{
  "intermediate_size": 704,
  "vocab_size": 50257,
  "norm_eps": 1e-05,
  "positions": "learned",
  "qk_norm": false,
  "extras": ["capped logits"],
  "init_std_qkv": 0.0254,
  "init_std_o": 0.0254,
  "optimizer": "cautious_adamw",
  "beta1": 0.9,
  "lr_head": 0.00819,
  "final_lr_fraction": 0.1,
  "max_seq_len": 384
}
MLP neurons of a small language model. Each row is named by its layer, matrix (down: output weights) and neuron, and shows model dimensions 112-367. Each number is 500 + 40 x the weight over its row's rms, rounded and kept within 0 to 999. Numbers have three digits each. A neuron's up and down rows have the sign that makes its largest values positive.
After each neuron's rows, "raises" lists the tokens whose logits its output raises most directly, leaving later layers aside.

L10.down610:485457416508507503488542512537516452474441473470509485500491529538475446476474467516468433572592468497501567513512579589516505462545550410505552541502425495496496504528542486508511508512463466449534490489396509496480544465493554548460519495528548499489525459467537489488515497509468497518511468561505478561393477524590521492489506502526517386506473492543473449475489493539572543464473517525512495464500446475543463540476493465464502493446467500502588514516459481485500549500524490457509520507492532461553555432523558500564439507501504507493503551467558526517482484533480541479529437450544496456464526492503532458538496473479485550451538529542494482508516541466556500457531571572468472480456525466413508465454570441500551508494589551537529527457525517529502499517531459
raises: " of", "of", "face", "plane", " Of"

L8.down195:495578469562501513538528510487500470511522438451504528505521496560553425446384486485512550516502536533518513518496415457533433454519546562569462541464436490498471522514490527488452488510542501528521508484442499537485494485465510497513462447484511568477506412498538450440451436514499522544482507481517564581514499556564566514515461478531452469522491457531591522508525503509489495464482505430559498514461458512521539426521510447516472463492528509433491425467527519484553507492503498503452531511528503414474517532518499491487489497509503465498494542512458504498477488470544497503480529464537529516473614474503504490523572504508496461502538518489481519478449578465471532477534497496525525414487461510491455464419446525478472481538516532473497438503508481539481477525414505
raises: "\n", "At", "==", "As", "R"

L8.down344:532454466561529457454546525489491487564566502542509485526528497538544551423474571460480506518514464496418536498491469492539447569470521487567465578474543500493501410481530493575576496429540490508486470475464464557496557547442515485476379517547493496509505428456566442450499511508513480459537471376505464486501419500527530563519455498504540488533520665497532421520490458552455505543549514441438474535514492521537511447493510528491522520549554478489493557535469556494525478491478502383539455465510551572499501534541505520472558516521516451513444536503569533506444516508473485551545601488438479537520499470535535499508578477499540412425474418457537512499490426515480504449516488482447476490494547506512516498431436507508509515540565477444462513520552516466513490541520447
raises: "G", "DO", "OW", "M", "D"

L11.down141:534464487471452483458574507496433473536422444530513546509440461470577449515478433556482558459469501562501446474484554462489491484556505498543540432538542449558505552521469469503484476500564418529437568430571425488492393518523469498543505512482469546472430544429464527527539537445502463387493504468611521450498509586505491477528556546445486499496503462491542537518491529494522509453510527518444475491534506473565497530544481489489535415484454483504472535397456519476476488524499517505551528510531466588425503500457467442494475556517436490484488532420521452548539551510576512547492574465546570520483547555538509441519472480455488508630528547457563493546539531519524472523537559484467453504472477450469447567467445488502464483466486523529478575532553451520496483477421557
raises: " difficult", " clear", " hard", " possible", " flat"

L8.down558:474467556495433602511506557439513550535539454481524548504448544474492475456570443492549483517502568479516503475490463494493523436549517536423473512467480422443476541452457522507561454503545472522498548521467510519466530433558555554578477472544490509533533499532474500499474494484547482490496502501459487568518527481486512501470584466475518464565483462530491453400481553526543462497436555485415524501544593533544517499494471459482442449459429504504513516503513576522482528532521539473518555535546521533600475510494473526507503482607527559530548479512433511422610509514535531534536464485488570468525463495472503489500465463498444528483499516523521532477501475431530512478535492472461522469474514528439487526468400498479443575526518483504522511472518452469521549440465465
raises: "com", "net", " j", " n", "gov"

L11.down227:471482444511514467554466509509550501465456536569466563477514505517494484503506492554485516413452530496490442475528519479467564538493464509516548473550561484583505465512493463470573519491473503513544520476501541403512506492511516531525499538473529501513537513538531505472508508524427541448528513541450519508536500459545529499494556554521481421482509477471476445519462448563489538550505415513568435473535534446512456529524503505551507542538517490564538523504552515495521558495501496499528487533491510432490490445435489491558548507502474464523455523512504534456491577444533496570516488494475506391477452472448457550513527473475483522512508512498510478522515530520472521550543469440544533452472475507516523556493481520543498529525838464556477464489446599572490520406429456
raises: "ed", "ly", "y", "en", "ing"

L11.down345:495509508520448446505462509513477477511502459482526452540502488455497457483576518489451492479521467536449440575448489515468523512514593415505487457484533458499463507495467486551546503475525509487488510466521463471507578464519483549463520510519470488504541489531539477498519510518497491474567468501507466533435607461457457460495522478515514487506488521539503536467530502455457544511513534436723557539484486503577506511518465548490506523495500529530472412542498478469504527531418508481461413492530542493551522496455492504505584565492438458504469432583493490506512486448506543492465520495529537483574471514466472487473485497501518567509503470476492533471509471506493487532498513470521494506437533536480525518555570496480558451473764527497480482519598506571509468491520461
raises: "on", "ons", "en", "an", "key"

L11.down294:516519479521467528462483542505474588484487439445542514470488415469429487484612509487483554570530489515481462463526528549435512608512518462488451506569549466514457545431429560480521482499555515512523449515510491473515483472495512566464505532562518534584459447534528503514545489524518493454535579486442445484494449546480551489573487468473537504477454477538574508534448559522470535436469499507501512537540418548494539453510504491463454478564532538595540491530547483500510540549509469509428450493486466513511481493496465478437503454532540454534480440504524522536491489479437566476453543472518485489574606489566454567524470391537523522518458466512517473497499478500547517486492485486505533520476520499444445515495445435516519476497736479484497456454566537537503481446501529
raises: " father", " parents", " brother", " grandfather", " older"

L8.down681:476457492517427488538536496500440450541531468494513466485476523475511538444525564485520596549509460473508422545510494458487514473494499479469542378417522497518529559430417531466540499574479481527478492568480477451544499481462538552523486491453410520527523536469436456507478524550516509465519521527514444527444552480541482484454537437566490486473456500523602469543562480530540528463505572404421520529430477496516500477508511498490540457408555530500460486436475483501467508470457444510523498510461501435562496526484456557487510592471530492508538475496452438469561506546535504500525475577430543494564473465524491499573474479458452504529641465519542508475530435557487545490490591435446480487422472487463538521523488508513509505465465550501521497474489523469582457429494491
raises: " be", " create", " become", " understand", " accommodate"

L13.down145:532581541476490507471480528456553521510487496505503462537479512471499504485476456459508504512520469526514447542475535514483539544484496468501454523514485565419510552530495525525554546445548506492481443477500520520470525474469527494485519433497558490495548465559518482564568476487389484468498529583566515506550459439543528541485513465438562492536526523532444535469530540533484456564418495500607533509480450446438553542536470485548524496474523532475479482519563476586521454433493538479507505549455489498470455500528526517426497453456541472483555506494540490477583495515466456525510501409426486456480486510434443523506497450511425519468484549475477461525480508526500486493417541508445526542499478484485544451487502514593484478531737489457546456515480465527407563512466503
raises: " played", " made", " won", " performed", " defeated"

L11.down336:507455464562498588513463455531476479577525570504519387509496516476531407547570465423492478487530544452472540487551446456487473527571477544474476505453525559474399481480484528470596468467489513480488519469503514458484491498444447508585512503494464446522493443555521515451496561553551516419500545467571558490521492536557528522495504494527531479475428451544511448522525554458535494514510505509611443473407495485487496503465551522456483474524405482524385434490511502536528485488539515524482447481531398495477534603573536515521514455530560506563516439490571439437536514471485433472452510493530537511560441556508420521542524490537512469395520526496508485488453496467441398444545553524530532530533553520527462490552557519474516499542604481519460490494481431518468431516541498
raises: "i", "ا", "ر", " ==", "ي"

L10.down102:400507548510480473493505467554413530560501576573498491505512440582537618509509490453510474556483496486522546453461555547533452432444484485493511525464541519457523529504469457488577410539465514509522492534445515479512476443518483515524470511514429487571511509483438437476501494479578487533568517534486519457486471517415490475532543505418493494518454525496510510532514554527518471550479485529487554425494546582473524554462421481444479489488540506479539420488513542492421495567426481538506508490543441456454523485481474495486492513463448470527500524575508483509420430572601557484422513540393517565521506573520524458561540457546505533517500522547488478512571504499448511559519441512418485575518563519494450495490505440484456447588518488468508495482505491508472507447596572
raises: ")", "),", ")===", ").", "):"

L11.down497:528533474567518451513381480493426499513496475468510493504442468486481497507510442431530539484514497453456525535485431544478532457453466548473510546510502490499468487533506548525486501534536529540528568493489469404491475461494481465514438458517475552461488469471511504532476488503487513499435559526460465484466504435467596488477442558515529469598475451517485494569494475434459478539535504500389540516465511549533482507397545479533489526519441489524501488520495519524421558506469484475523520448521471581478519467499503449518548476517480412496514496473448428438463453431490545476502484468507498438528500489504555410471513534521402477481482501506479592478475493531536555446475468483471453508487536563531423575495424447480509491499600569474464476545513487496518545469527499
raises: " about", " from", " approximately", " About", " between"

L8.down158:558521533562487461497439535486512555465492459493497474556557525480547451536406424558492508514488520520533474524531420468485539537498460461458537567479483521449519517480540577462473511526533455494476501484471497475481485527526530492462519571517529466442500463460507475468484567508502528337515528545509466473554498452512511501509526493474521484431516460487517445483501495476533506491455464451522512534483559509473552506431451504511480482468483518546484477504432477467488462498479487573490497515482533479498497453534410559521509501507450457528526430531532487456475519473551497471488517466434468448511472517487499553552452537585493478496405522544481490436439449411508496538553525561511450487491535469529540498530473519502465526479775525456561534464483483526544465443481519
raises: " that", " no", " further", " only", " a"

L11.down516:555516509527571556461490458487503529478495453512573451536469422557470548478586392533493540520478466504482518496481520504472550405482544455468537559543397529489576489535515457503453535541551526401487498520587489442464426475583514518498522507513448528550599467501542469479505498558489535448544468452515473515483437506550482484454496525586543540508476427453427581467428532460539495544476506429551525527514487556514436439496497480464469563527384458534545468533501466494519561514579506469498473477501549504508525500597491504582536518537482588472509570500478492546477524514503520384534452498434505483469543479501556516499534543537512467485423540542522530511456460510530485468509498495495457472446547507480492494457535518467533508480533460453442481527557452442474505507452523
raises: "'", "’", " of", "sen", "ured"

L7.down303:517523505467524536458562520470540518508557451507513457554416529538420513539470443510519481524455555485517510529494518452444509463483534413504614503534438518528511492432491523495485512444515530479510444482497470488477481453495529485518559466510473440539467465492562501555480567502571514503462549543538549510483459482440490540497528492451515447539514548474539491483464481521452463447469637484461522575491546490492506464478399418488496433433562479458503559486573526468513488458524505563578510503464477499477465521589477540397515483522511453472525505529524573478467572422542474522526484480477420506492556476494482485514475520554547489514461556560551515503511531449578529477443554505514466464496595498466512434504493493531435516506607484541501501412489519517487445459587494
raises: " father", " Minister", " wife", " parents", " brother"

L10.down680:446525471464498458474538510523576507490436505501499558491504505511514440499452465473522538458558488578484442462478463552497521503548416518473530498554523418446480508552508523422478517506485428418457448530549482489543438518488483531449544477509523518483542494512538561490443582536532507556513468595513490509537523490509454445557532566396437497545498530515501559453541550536552511544477490491603544504512539499474502496550466449476463422464554505537549485520575481526554473451534577501456479542488494509495584445462453486528539454465455508465548564449432492413494559547490480527491501476500472462449484449511441475499515455496511485499499467486523494455462539517465495516458467508504494439478499561541498475473435525518486489439536569509526540507460454513506507516495538
raises: "====", " ====", "=====", " =", " \\"

L7.down441:558468478573479456485437406462431504550527499558551507501501458505546443466508438458495557500513579481522556514538560495472533488503442497500519540478517536539451490566504510507520478530435428487551477520507544419526492448517491478509531488478529557487577534465540442464434552454454531512502464516529455513487510437520553436440525474564575544468578473496513530515531522547445518480526570505398495432561492579520489545540532503530510561587529520537531523498456534527499497498564566425545412477507550580524529457504432488527556575515530460492471485482525500532533565434499569429484460549508556444568501448493576473476436423470516467541528522537470527565514463478491477502520475469463523516486449500490543582498517491482563519502493485462524508486514501609541538569564542
raises: " about", " approximately", " ", " around", " year"

L11.down20:468434511509516522478488548548414496469509505547494586458535405513542506501509524481532457567517400548567533489531482551432502570533454509522516464497494530471463524498537527487519435499469431574468505492568517518533391548517464462520545520576502471548468511441410548538451535538514528530489564469573513489490572413595459449469502448536481473448511503535492568525503504509506495416462556477499483476466546465566481486489537493492543452479511524438487514486506572500503510468454521445433514434475433526528456477514492431503522510576470561472547501505514464521428499484520504494453576504488482537517540531467456495525472533483480557478566519472504469521546495465523497515480445531498488561487531451418436538508424552501469503512506532618508548559426503499514463512477484
raises: " named", " titled", " called", " with", " entitled"

L11.down598:465486484513552522559546484538481447470465471551509509437490525519504482446456530482525508532525474479508467547558506548547504535508511526588513552503570553507482443458538518539519546459543507480532494475482449495504472579426463487490484474533598472506532541513497506523532543486562507479431491493456524568485462470524480552539538467408500481517485456440488479498524575532541528564678527520729470493504524429438557500494544518430518446559473459536492557518478486483484523504514507513478547530448508478481582521539557476445488469502476523492498392482503516470510467531442622567521534503536536500578447595523499491533416475462478488490551455436493470535500442532546509471476546426520524512493537482528518503535500539501486499543549504488555503497521456545559441499509492
raises: " \"", " The", " This", " Won", " A"

L11.down668:505501563520501536512521507430450564491488488514461518459525511532542544537486532449490448535513473457531564476514562520556479483604509442486426515460480526524503499461491445536501461486545489522515504522474567471488520490496464571531482515485539505486569484568542474511470485433411511457495590528513485525477469496466488523492483517442491474553483509449451494450493562520524480505467439539687523515503512474481585534486441499392456510481547422496563554485514522524570520423502497531485496493503481455464496497518457480498485477515450517504430461540605467449443516558500482492514516492524556469539532429549470488486511491513508511577523467518482505528463506467513552512528500565518483587462467513494497407513469440521500504568580506535573494519547478443486508528504486
raises: ")", "),", ").", ";", " of"

L3.down252:556519563472483499470510487518513502471465540536449525497455436517500509538494510487542511529493466555530543515529530456481473497483521559524493460570569500451537475508510510496462416575562530448505477529535452533530484580517509478490514462448515543515481545486542474559546467515488494520513556490421533450564429540498470451489458447474557516529496430543465550476501498546477580532548482522503479465498437454482488493494504540485527487542598540523467555529521519515505502487468426520543469548526534553424517527508470533480505571446518496530498462538460442493484482547441498475444560466530521396451477487451485464505508468469556470581489435496561409507439524480558535541487559417476412457489500436493578491506491443503564539545450520510568500586481515480518472482530496
raises: " in", " ====", " about", " it", "|---|---|"

L8.down286:485527549505475515544405534525450490487517529428477533484529510483507469498547494410532424475469464520466535538535501546516543499475538557552481462545481602469443459546470466532469424473568509459507537485511473544460441495447448484510494568407554489513455484497540494542442536523528501504448462538517554445499435568514548572540508493524498463508460498540496490462539556502564499537445486467437488487584502506465583457493497532494408521501504559549485452554495537558538451468453519471464568493556466535534534526583478466452532493518550493441466546536469512460573500438511522515495470426503531553507501501514535512540549543542472548509546516540544530483458499525513452504493477492481473513473506539516470488506464490516532487474352436471506502467474524523505551508428491
raises: " in", " for", ".", " except", " before"

L7.down258:481562484467496481429565539476526482557481497535498509525545531522448522496529493588507487501574524394514557488526530535475521518526494520462480477501502457499477462495497476442461482526521560525526530556547567513455548564572424566486496524453489525558518534429560527481459505574547466510525516501501455542510472474611463464513499483477521471503495501590488548421459537493510519474558465526402414483536556463473486420524530454438540440482582503555588602609498498535532539494536487466604493491519516459467491471445476538480480451470587511509428445488537517506440527516479460462475522546552489455528525471454506511477518457456573486409499578463499457542574526416539540529450553543493514455460482464543488505465567520447448512478501469506455471469486437500503465557552537
raises: " with", " vocals", "ays", " artist", " Time"

L11.down38:559512516520577555418502521509524530484518462479533521479425505534515481503494480537542547484477484462553501471497476524550497527507529512485455536548558496486461480521572478522498421476490556473454513467511582490476487481474466568542525462475524543524511447498500501557436497488529540456515491561466478493514468454501520480518461476442489535553462545531451516490538551507509483527485510455651582541500536492480520518506502534466421560587475518460545512558493483525536525541504573496466539488461572504422514459584517572548532498460579521381569537528547573502484529520542556429569486475485545496447527534556487522501416542470511491503482500462523451525459483480478552488472506471519411487485507477503490501508491465523453436527522479475518458493511611516556521522428549
raises: " as", " played", " joined", " won", " received"

L7.down629:527468459437472559482540461487494508518601492471475460533538437473480508473494442525540480457522498478460527490415540483507540560506444455557477521509476562551539487563514472397515534424496529509473556548582440526573541502498534455516564537469477492437538497582557456514501431518453446575523511502523505546465525427461513456471538454489541472456488517573454526485473419531504468483505494430515478531519539555460549534489488569478491503490536544508575475496542476529508547468516576514515528522540556487548483431499539550510491481463563507529547591488515391512489495560523442550433491550433501509437578551528550509483514519461545442467448516523501500488547496516463543505535505516536511498510522525504490537529502498568473496416500496518511531519472514466501505525559551
raises: "'", "’", "ably", " same", " Year"